config.yaml
hidden_size: 256
num_key_value_heads: 4
head_dim: 64
hidden_act: "geglu"
rope_theta: 500000.0
init_std_qkv: 0.0326
learning_rate: 0.00109
lr_head: 0.00911
warmup_steps: 234
schedule: "wsd"
max_seq_len: 128
MLP neurons of a small language model. Each row is named by its layer, matrix (gate and up: input weights) and neuron, and shows model dimensions 160-255. Each number is 200 + 20 x the weight over its row's rms, rounded and kept within 0 to 999. A neuron's up and down rows have the sign that makes its largest values positive.
A block is one neuron, or neurons of one layer that tend to fire together. After each block is what it responds to, as a language model described it from the Wikipedia text at the highest values.

L5.gate594,186,197,176,216,201,164,185,183,182,217,197,194,200,176,187,211,203,202,225,200,203,192,210,192,190,201,197,191,201,182,207,197,193,206,228,162,220,203,229,196,209,230,215,190,179,193,196,192,220,200,229,202,236,235,237,225,183,182,197,169,209,163,188,200,178,185,181,213,211,229,207,222,213,181,221,217,207,199,242,177,207,195,188,215,184,177,241,187,214,213,176,212,170,206,231,206
L5.up594,167,216,229,178,194,200,212,208,209,213,202,185,222,185,196,186,194,178,220,177,196,194,178,214,183,183,218,202,211,214,223,193,188,213,197,218,203,211,234,231,199,208,198,249,200,237,217,191,203,202,212,235,218,196,215,207,181,195,218,160,199,230,155,198,166,202,188,215,184,210,208,227,209,199,192,178,198,203,222,210,236,225,203,178,188,207,198,232,184,219,169,217,186,219,184,234
L5.gate918,190,177,170,191,194,209,193,216,231,209,236,209,204,177,207,184,203,201,175,187,217,226,235,168,202,228,185,206,217,193,181,208,210,182,182,183,166,231,199,193,218,208,243,222,197,202,217,177,219,187,187,196,209,203,183,204,231,211,232,196,229,203,207,217,228,185,225,218,230,190,148,182,234,200,204,206,197,197,205,187,210,168,210,240,198,196,240,206,218,201,213,192,192,201,202,187
L5.up918,205,197,176,208,181,157,207,181,183,198,189,205,200,205,196,178,205,201,203,204,191,230,190,212,214,191,205,217,171,199,194,184,200,182,174,200,231,145,164,227,184,168,203,183,198,193,224,195,217,160,181,224,206,162,175,230,227,187,181,176,217,216,161,243,168,168,189,239,209,170,167,210,180,202,182,206,175,195,180,197,217,194,212,191,213,183,173,216,193,189,184,190,232,224,239,248
Description: Month names in dates

L5.gate252,195,212,195,199,171,191,180,169,227,160,195,205,188,168,177,192,208,187,213,203,191,231,175,220,180,197,217,196,195,179,176,210,212,187,140,189,205,204,182,193,169,232,212,188,200,185,196,230,196,263,170,191,204,212,199,224,258,189,199,184,178,176,191,204,182,204,187,231,237,187,221,221,218,187,207,209,158,211,193,193,203,180,218,183,196,192,194,206,225,223,186,154,180,210,174,192
L5.up252,234,170,182,212,169,196,198,209,208,185,206,201,182,218,193,201,239,200,188,202,205,183,208,187,229,213,166,188,187,172,196,225,199,176,177,200,230,206,205,238,193,236,171,189,198,196,171,203,199,206,215,200,241,165,208,209,190,190,185,205,211,206,203,217,197,181,207,190,224,216,190,168,192,182,217,164,218,200,212,208,201,169,211,212,210,188,214,217,220,208,201,225,192,224,175,175
L5.gate916,205,209,186,234,192,172,182,186,201,166,229,191,228,198,206,167,231,195,184,205,242,203,174,190,194,206,216,192,234,177,197,216,167,186,175,213,194,229,194,220,171,232,205,196,187,166,162,205,203,210,219,190,236,201,226,216,223,154,212,192,222,196,227,244,193,230,211,214,213,169,195,236,177,181,210,195,208,206,209,200,188,202,211,194,210,209,186,209,229,224,193,200,162,209,207,199
L5.up916,190,213,204,206,144,153,198,180,196,191,228,203,174,192,240,184,190,222,210,176,212,204,177,199,222,192,189,196,184,210,151,220,214,183,198,205,182,150,212,191,195,204,215,178,186,205,181,194,216,183,227,192,198,210,209,237,238,155,188,221,234,167,208,195,198,218,211,217,198,193,198,225,191,182,220,180,174,188,191,210,196,209,213,226,233,194,229,225,195,197,191,252,183,213,215,230
Description: Mid-compound hyphens and word pieces

L9.gate152,175,226,209,193,211,220,201,231,241,193,190,209,231,200,169,211,232,193,218,205,213,187,180,196,200,169,217,159,195,207,193,220,180,158,193,213,194,233,170,201,205,228,247,220,207,208,187,208,228,180,230,195,213,216,208,199,188,179,200,200,204,166,192,186,206,217,240,178,202,195,188,208,206,213,195,205,185,165,199,197,204,180,196,218,163,187,222,189,175,194,193,158,224,201,218,192
L9.up152,176,242,224,209,237,185,208,222,176,175,210,222,204,189,205,223,228,194,186,163,203,194,180,230,230,182,155,195,185,207,235,166,187,195,222,199,206,232,153,220,197,162,218,191,172,190,205,209,224,194,191,187,220,222,212,158,205,211,213,209,198,164,233,197,206,219,201,176,208,186,183,195,169,194,208,217,194,215,187,184,205,205,213,177,175,180,207,218,222,239,204,203,186,225,189,194
L9.gate209,202,247,205,221,203,221,224,187,217,178,213,197,165,210,211,189,171,143,219,183,226,225,186,183,214,180,191,186,186,227,228,231,227,194,208,199,230,202,149,179,193,175,181,190,194,202,206,229,209,215,188,193,214,238,236,217,184,191,247,195,203,209,220,233,224,214,196,234,224,201,183,219,192,199,228,187,213,183,195,195,197,229,224,217,186,190,249,202,145,194,171,185,215,214,191,229
L9.up209,195,181,206,224,197,211,246,171,226,184,207,185,216,203,201,171,187,174,188,216,183,221,172,162,213,194,211,205,204,206,191,211,200,197,151,249,183,229,158,198,187,228,164,223,166,188,201,218,180,212,257,187,213,176,229,214,179,192,201,174,182,175,207,207,192,232,218,157,237,177,197,199,201,185,199,207,199,195,176,200,217,230,197,209,216,183,218,227,178,208,187,157,184,217,251,194
L9.gate296,221,209,192,214,225,185,214,211,206,179,223,242,229,200,214,205,236,220,189,215,213,219,208,200,196,241,214,195,187,193,211,186,219,226,206,203,191,204,174,236,194,209,210,172,187,178,193,247,206,203,233,188,185,210,213,186,225,156,213,176,199,218,231,205,177,225,212,182,255,226,179,210,241,241,220,203,215,201,180,211,197,191,240,192,191,188,213,197,221,235,214,188,211,183,175,194
L9.up296,198,156,174,165,189,231,169,221,189,187,229,200,157,200,180,207,184,227,227,234,223,211,190,201,203,180,193,219,198,205,193,178,219,197,194,178,200,208,228,204,210,224,207,232,196,198,203,209,204,214,197,223,210,176,219,214,192,145,214,186,203,171,235,205,190,212,221,194,199,184,179,225,213,217,198,176,205,210,228,190,213,197,210,229,193,236,223,221,193,206,179,206,194,187,218,216
L9.gate397,206,240,173,211,210,170,200,166,230,180,231,190,196,205,183,207,221,177,190,200,204,205,183,192,187,170,212,177,201,199,200,237,188,195,179,189,222,202,208,170,231,186,232,216,146,237,178,194,183,212,194,208,212,180,211,193,207,186,200,193,190,211,188,227,200,190,213,179,228,193,195,178,167,188,169,176,185,165,189,202,190,202,201,209,187,183,223,188,165,189,205,199,203,191,214,201
L9.up397,229,202,201,195,212,198,211,231,208,192,190,212,188,236,189,208,228,202,203,213,218,202,172,184,167,213,200,224,186,191,186,261,199,189,217,231,202,186,197,233,191,167,200,221,207,195,232,223,213,180,188,221,195,213,190,198,200,198,199,206,183,223,162,206,202,225,226,188,215,178,211,194,197,220,191,182,202,202,195,203,181,205,207,201,186,205,218,192,199,200,222,219,232,202,242,188
L9.gate737,221,205,187,157,205,204,214,228,208,175,211,205,194,178,197,167,244,230,197,159,215,194,174,221,197,228,203,193,189,203,202,202,164,201,178,206,154,190,186,180,170,219,190,206,201,203,237,230,216,239,207,229,219,227,200,187,178,159,196,184,200,194,248,212,186,172,182,194,218,149,193,204,225,192,192,196,206,211,166,198,250,203,152,251,199,203,195,188,205,210,187,243,183,182,179,192
L9.up737,212,215,206,221,186,174,210,187,221,195,229,179,199,183,168,209,211,197,171,189,193,189,194,225,213,163,196,195,169,212,217,211,164,178,212,188,194,200,177,197,223,197,249,194,181,209,187,233,181,162,218,173,176,220,187,221,176,230,226,190,171,229,221,215,191,206,204,215,214,224,183,243,189,180,213,188,177,210,197,207,216,184,205,212,195,161,196,202,197,198,223,182,183,174,180,193
L9.gate863,206,220,209,241,184,204,203,244,214,204,193,196,215,190,238,217,190,218,216,197,201,229,218,192,179,196,225,200,177,210,184,168,226,193,177,191,184,241,184,188,205,204,205,229,194,160,230,230,198,191,219,187,207,214,190,230,237,221,169,167,188,204,206,201,197,203,240,228,199,188,219,194,221,173,230,212,207,204,193,228,185,173,201,196,179,177,206,197,203,171,221,194,211,181,177,184
L9.up863,205,205,206,253,192,194,172,176,222,179,205,179,199,193,201,189,197,185,192,206,169,188,222,190,158,213,226,209,165,200,200,221,189,195,184,194,185,205,168,190,217,211,209,192,191,216,206,222,219,192,201,195,202,229,185,184,204,184,189,174,211,208,207,222,176,218,195,155,215,207,188,166,183,193,204,180,230,174,202,212,238,171,223,223,168,178,210,186,191,205,225,189,158,180,200,193
L9.gate929,210,199,200,221,199,195,200,189,220,164,188,181,168,239,196,196,171,217,201,194,216,192,205,223,185,181,198,178,164,188,213,240,191,166,202,202,195,227,149,181,178,183,216,223,149,200,234,263,187,224,211,185,194,178,213,193,188,189,188,199,187,224,198,220,240,196,189,227,207,186,185,152,187,198,223,200,219,172,175,194,212,173,216,197,199,179,220,219,198,195,188,214,187,175,258,184
L9.up929,218,144,228,193,205,176,206,194,182,232,192,215,190,190,187,196,244,202,197,212,228,210,220,220,192,213,209,223,234,231,215,189,184,175,178,225,207,201,185,195,218,190,209,188,172,177,172,225,188,167,181,203,189,212,207,179,185,236,211,195,215,192,180,185,203,195,232,206,211,159,198,184,210,174,188,196,205,239,203,202,237,191,171,186,198,208,213,188,176,232,214,174,193,201,213,211
L9.gate1004,192,188,202,202,185,198,178,208,216,169,228,229,189,198,168,225,207,199,207,185,202,187,196,218,211,169,186,171,195,231,210,202,177,177,185,206,192,221,176,213,206,200,204,217,206,201,211,186,216,199,152,237,235,194,213,175,247,180,180,215,193,185,191,216,218,220,211,209,227,221,180,184,215,189,197,189,182,196,182,187,162,185,226,212,200,176,189,157,178,208,195,171,216,212,186,205
L9.up1004,170,232,213,223,200,256,178,176,202,194,210,211,167,224,194,196,232,214,218,205,212,234,202,200,190,172,208,151,228,225,244,237,186,194,192,227,216,211,189,207,183,196,211,171,191,184,198,201,205,205,181,225,198,175,163,208,220,224,185,213,167,201,175,205,172,213,204,187,222,165,165,188,206,226,181,173,157,185,218,222,168,193,220,188,186,178,170,199,203,199,201,209,179,193,202,212
Description: Joiners and superlative "most"

L9.gate85,188,183,205,183,191,200,193,186,197,219,197,165,201,185,160,214,199,166,171,182,210,164,236,185,231,193,253,183,209,175,210,155,172,166,190,171,189,194,229,209,220,186,180,239,187,187,194,231,197,209,178,187,187,208,209,210,217,189,197,175,184,204,212,179,198,175,194,215,220,200,191,245,171,203,215,241,222,181,199,228,197,192,208,225,213,192,207,193,229,208,232,202,168,175,195,204
L9.up85,192,206,198,182,197,164,172,220,197,228,163,191,224,189,200,161,199,203,214,198,188,235,201,215,203,213,192,190,186,226,228,199,181,222,174,193,218,219,176,196,178,204,220,232,187,204,193,204,205,185,203,213,183,228,188,191,210,219,209,229,218,200,162,174,194,184,172,205,201,222,198,177,198,214,203,200,157,176,173,193,203,225,154,227,193,223,182,175,217,180,183,189,193,206,209,240
L9.gate146,199,178,211,158,218,216,235,205,217,197,207,209,224,197,175,195,228,162,205,211,214,230,165,182,205,218,198,178,200,189,207,191,166,211,179,196,173,203,242,200,193,204,221,234,192,189,195,195,203,182,185,251,223,160,242,204,189,183,197,189,208,185,188,182,161,181,183,176,222,172,208,200,192,199,212,216,189,214,212,180,210,216,202,199,193,209,178,201,196,203,202,178,176,208,236,184
L9.up146,198,173,220,182,192,211,181,190,204,213,208,209,220,211,204,198,172,207,212,209,222,221,217,230,217,191,226,227,192,219,195,176,233,187,192,198,216,210,235,224,203,208,241,250,197,205,186,183,214,224,228,192,192,210,155,200,209,207,208,229,195,211,154,197,180,181,201,204,178,189,208,209,215,166,151,184,196,176,217,154,174,194,246,229,238,217,191,212,186,184,195,188,213,206,215,194
L9.gate193,213,209,173,225,228,165,248,177,241,211,200,233,199,222,204,206,182,216,164,215,192,205,210,200,240,214,222,206,177,168,203,210,198,199,205,195,208,186,228,229,180,217,225,198,194,231,160,208,199,215,183,199,185,200,232,193,200,187,192,193,220,205,198,233,213,167,175,210,240,200,212,231,193,232,175,186,216,216,204,194,199,210,190,207,222,211,232,199,202,207,210,198,186,197,220,194
L9.up193,217,209,198,200,222,227,203,184,235,168,242,175,161,196,177,200,219,188,247,183,232,172,205,207,180,214,194,234,220,210,235,235,164,199,195,180,179,203,186,147,176,218,201,164,200,206,217,215,187,206,245,195,208,209,196,211,204,186,181,184,165,246,190,175,183,178,202,232,225,195,193,203,200,185,210,203,226,212,193,164,201,207,205,190,206,187,219,211,230,171,192,212,196,202,238,216
L9.gate301,194,182,191,222,166,202,210,215,203,202,182,173,211,210,191,219,208,185,177,188,216,190,205,207,181,207,215,199,203,199,199,171,183,171,203,174,154,203,221,194,179,224,211,196,216,159,192,177,218,182,228,161,209,182,228,207,232,199,172,206,163,209,202,192,221,209,188,203,173,157,211,232,191,175,209,240,220,189,200,131,213,191,219,177,213,205,183,172,207,203,199,216,205,240,186,182
L9.up301,225,162,205,191,202,219,203,194,210,188,211,194,214,212,200,206,201,188,166,204,216,167,150,207,216,222,197,229,229,237,159,216,166,178,182,166,169,176,225,152,193,221,201,189,186,217,191,182,212,227,237,207,191,186,230,202,175,229,171,212,208,227,203,195,214,229,241,210,185,199,184,169,178,208,156,210,211,244,209,176,194,191,214,180,194,199,208,180,187,210,180,191,224,226,205,215
L9.gate302,181,212,172,220,191,175,181,166,214,202,219,203,224,217,174,173,233,188,219,175,213,228,173,219,223,209,215,181,213,200,209,185,161,181,190,219,249,198,198,220,176,233,221,199,211,217,219,204,185,228,182,210,186,188,199,191,195,213,190,168,205,229,195,237,192,166,211,179,203,205,187,170,223,173,195,219,231,192,185,206,211,196,226,207,183,160,197,209,213,199,212,211,192,217,202,245
L9.up302,163,225,212,203,214,233,174,199,208,193,226,210,207,207,214,206,199,184,201,196,198,238,216,192,204,177,205,178,210,206,190,242,216,199,202,168,208,186,195,216,213,211,243,174,207,213,175,217,194,184,188,226,191,208,183,191,216,198,208,215,210,211,175,172,201,179,231,162,201,197,221,213,206,174,184,206,216,254,201,152,193,199,212,168,196,178,179,210,199,197,244,196,206,169,222,207
L9.gate592,188,173,205,197,230,204,191,209,198,239,196,209,245,167,209,205,238,190,192,220,218,197,204,203,216,194,158,220,217,172,170,178,199,183,205,175,229,208,221,212,188,213,226,188,169,184,200,201,203,200,214,201,213,241,186,196,242,175,228,205,210,217,196,189,204,212,202,198,172,235,213,214,169,219,184,239,229,193,185,202,215,189,197,227,216,183,214,213,227,242,201,211,188,183,217,183
L9.up592,231,182,221,187,188,204,179,218,222,198,175,185,198,179,170,208,168,177,219,199,213,202,216,217,210,196,173,187,193,198,168,146,179,196,190,265,197,232,191,206,235,244,194,210,185,201,194,237,179,202,197,229,188,209,194,186,219,227,215,212,192,169,190,191,174,185,208,179,208,225,221,192,164,192,194,202,204,193,216,183,218,191,218,218,191,215,229,193,182,219,192,240,167,168,176,213
L9.gate949,224,174,193,210,177,201,185,213,171,190,196,179,227,201,183,238,179,184,188,201,219,209,246,225,187,238,242,183,203,226,199,177,194,185,231,206,171,217,230,201,214,154,177,184,194,175,179,175,219,222,205,213,235,197,217,179,199,172,189,218,203,231,176,215,243,193,210,208,201,221,202,222,228,200,155,193,177,217,210,187,207,216,162,185,216,228,169,235,210,175,220,202,165,177,207,204
L9.up949,191,164,211,218,217,236,204,165,211,192,183,210,217,200,206,202,201,174,170,218,219,204,192,218,188,217,244,207,208,232,189,196,234,220,203,217,186,194,200,166,197,214,173,176,220,214,193,199,179,183,185,193,221,197,185,219,178,177,188,221,230,184,206,194,193,177,200,185,212,217,184,180,222,184,187,186,177,219,183,157,191,225,210,200,173,216,171,215,218,194,183,210,232,238,177,209
L9.gate971,209,226,199,208,223,187,199,242,183,205,224,193,193,219,212,214,190,246,235,192,212,235,182,185,213,190,210,199,213,209,197,225,194,215,172,196,227,195,213,206,203,225,222,220,232,192,208,187,182,221,196,191,177,203,178,178,221,179,220,205,201,216,212,220,212,199,184,205,189,173,167,223,223,215,173,201,208,177,157,186,216,185,174,190,192,198,208,215,202,218,190,174,201,196,208,217
L9.up971,201,202,200,177,207,190,187,204,173,199,254,177,191,150,239,214,187,209,223,196,201,197,190,183,203,237,193,181,210,213,209,175,211,201,211,201,222,177,204,206,223,188,206,234,183,183,241,162,210,185,221,213,174,206,219,190,222,187,226,217,188,232,199,187,209,186,200,146,196,168,185,197,203,216,190,234,202,205,186,201,191,184,198,188,178,200,178,201,229,192,198,198,176,204,179,217
Description: Before an upcoming number

L8.gate13,192,195,218,199,217,167,163,206,199,194,177,195,189,211,167,221,175,149,200,173,223,214,228,192,200,194,207,226,184,226,182,179,220,178,176,205,178,201,226,201,211,235,205,223,208,180,207,185,192,164,199,203,193,194,230,180,234,197,202,181,204,195,156,232,231,173,215,214,180,190,221,210,224,181,207,175,219,173,204,183,185,193,206,188,213,186,164,198,187,220,219,186,180,207,217,214
L8.up13,182,208,162,185,221,227,179,217,180,232,202,206,204,193,175,188,195,234,213,221,204,203,249,194,176,177,188,186,207,179,178,175,207,204,214,207,200,201,206,209,223,190,183,244,189,216,229,224,191,238,190,196,191,207,209,198,207,233,224,224,204,199,205,187,168,184,226,259,208,211,185,190,206,186,214,204,169,227,243,194,183,216,217,224,169,182,228,180,218,187,205,206,236,211,221,169
L8.gate604,181,176,185,201,194,180,183,206,223,169,216,195,193,178,174,213,193,167,219,196,198,217,199,197,209,202,203,182,189,180,188,173,193,202,186,183,195,214,229,196,186,211,218,145,205,207,181,226,158,248,191,199,218,207,233,183,234,197,239,169,247,164,194,202,200,189,194,211,186,177,154,207,207,192,220,222,208,187,198,213,194,168,190,153,190,215,207,204,190,193,205,193,173,162,175,171
L8.up604,188,203,210,233,212,182,194,213,206,206,229,210,203,192,162,197,190,204,229,193,208,217,197,196,174,245,225,217,231,227,176,187,226,174,205,198,203,189,197,214,197,231,207,200,181,241,167,210,208,237,229,202,167,190,191,188,235,183,191,205,235,179,177,207,200,192,197,228,182,206,197,195,167,177,234,223,239,198,207,237,198,213,198,191,210,221,193,217,218,187,212,198,164,161,208,222
L8.gate888,178,224,213,196,211,208,176,157,195,221,169,223,215,193,205,177,175,201,219,182,202,209,177,184,197,180,219,210,216,205,185,236,200,177,225,204,198,176,222,213,191,184,192,221,218,231,154,162,218,212,189,221,207,212,195,229,188,184,213,186,237,189,178,217,201,193,207,194,177,206,194,210,216,235,187,204,184,198,234,162,228,153,209,214,216,191,172,209,188,226,241,189,200,215,186,182
L8.up888,193,186,181,180,164,204,200,199,219,192,202,184,191,171,178,203,220,228,183,184,211,186,196,203,223,204,216,198,218,192,197,237,157,158,200,185,181,209,198,199,196,244,198,193,195,202,222,211,199,222,196,201,196,175,232,202,203,197,188,200,205,175,196,235,191,180,203,209,228,182,208,217,209,216,172,229,232,196,214,192,206,219,218,200,180,192,235,200,208,206,213,191,180,224,213,174
L8.gate999,203,185,197,207,190,229,164,175,217,193,212,195,218,220,202,224,210,180,200,162,211,186,176,210,164,210,183,136,205,195,160,205,207,189,225,205,210,197,171,183,195,185,200,188,167,191,204,223,218,178,161,229,203,208,191,177,197,188,177,219,197,228,215,199,221,176,176,200,161,223,204,197,188,202,247,205,206,206,213,163,211,194,198,191,241,158,201,154,226,174,161,207,166,166,233,207
L8.up999,196,192,214,198,200,208,165,202,227,171,208,188,206,186,152,191,212,195,212,214,228,156,191,233,202,190,207,193,183,220,177,182,181,235,247,185,202,204,178,197,197,212,197,210,167,168,201,185,214,186,160,182,223,176,157,171,218,198,209,181,211,224,201,192,236,211,202,164,197,216,219,203,165,175,201,179,209,208,193,216,188,186,246,183,222,198,178,187,216,135,180,218,208,188,212,218
Description: Dates in chronological narrative

L8.gate309,182,245,181,224,199,188,228,196,199,189,170,211,198,182,194,192,161,181,206,199,193,193,210,220,216,176,205,191,213,182,217,180,165,151,168,204,199,166,171,221,188,244,217,195,200,175,177,248,223,192,180,196,212,220,208,190,208,186,199,188,190,176,181,225,224,205,217,243,177,185,192,207,196,210,230,198,165,182,188,145,214,206,204,217,207,145,202,195,171,241,171,192,204,213,204,202
L8.up309,248,213,186,202,188,192,187,218,201,244,187,193,165,225,201,218,180,241,219,220,194,239,188,208,184,214,185,193,194,214,196,189,177,207,160,222,183,216,203,180,219,201,205,184,262,183,179,181,228,187,202,208,202,214,173,224,193,196,222,198,223,181,221,192,191,189,206,211,189,152,197,244,183,160,217,184,183,221,213,206,177,210,180,195,166,196,227,227,192,192,204,187,202,186,194,218
L8.gate327,171,221,163,202,198,165,196,187,205,199,217,220,221,189,196,192,197,206,202,183,189,183,197,171,222,202,211,209,159,208,193,198,211,159,212,195,195,219,171,161,187,177,164,207,206,163,235,207,233,204,237,196,205,171,190,194,186,178,201,184,212,202,213,249,202,222,219,231,233,183,167,192,212,183,244,214,191,160,175,175,175,194,171,221,189,167,178,196,151,223,167,192,197,206,228,208
L8.up327,163,205,198,219,185,198,228,171,214,183,213,209,219,208,206,223,221,213,180,240,230,161,218,170,177,131,213,200,214,215,212,231,195,205,229,224,190,198,207,167,192,218,189,229,202,228,222,162,200,218,215,195,172,204,222,226,199,197,209,197,234,224,202,181,160,167,206,166,187,177,170,195,201,207,179,186,182,219,185,198,197,225,219,190,215,213,205,241,206,183,173,220,192,178,216,201
L8.gate649,210,193,204,244,206,212,221,198,172,160,207,192,196,187,178,225,200,231,213,214,195,197,148,220,206,195,203,220,224,202,217,189,173,167,189,190,199,167,175,174,153,209,209,175,204,246,192,208,204,190,189,237,193,197,185,211,208,178,204,236,218,204,226,189,179,207,213,233,228,196,217,173,169,154,202,202,203,219,189,216,187,197,215,187,203,171,204,167,204,205,203,165,206,205,245,183
L8.up649,207,200,201,217,186,188,216,207,200,238,234,172,185,202,192,209,203,250,171,221,214,189,178,196,196,177,212,213,222,207,215,201,177,201,206,228,241,195,166,220,237,183,177,212,207,237,172,244,207,194,200,186,172,219,205,227,208,226,203,226,225,160,216,192,186,192,186,225,197,218,164,203,201,210,223,225,175,168,211,219,173,195,203,219,182,190,196,194,219,223,211,188,219,220,222,201
L8.gate814,212,195,195,204,176,199,209,193,203,193,206,204,216,183,165,181,227,252,223,179,211,215,206,195,170,167,208,177,184,182,209,182,189,192,202,206,232,235,178,194,189,225,209,206,169,189,213,244,209,225,171,196,219,212,229,201,201,188,210,227,200,179,219,226,212,210,202,207,212,183,192,207,188,223,196,210,206,201,170,233,217,191,214,186,186,155,235,174,207,216,216,183,226,175,215,203
L8.up814,198,215,190,201,182,162,196,203,198,207,219,215,206,184,184,240,143,185,176,181,184,161,136,203,213,177,196,222,191,196,197,179,190,199,186,205,171,199,171,174,214,211,199,199,226,210,213,257,175,231,174,183,200,195,218,224,204,175,208,175,192,214,200,181,209,224,225,218,211,173,187,199,196,205,195,201,160,199,171,178,212,217,201,210,225,215,207,206,184,190,187,198,215,205,196,223
Description: Coordinator after first modifier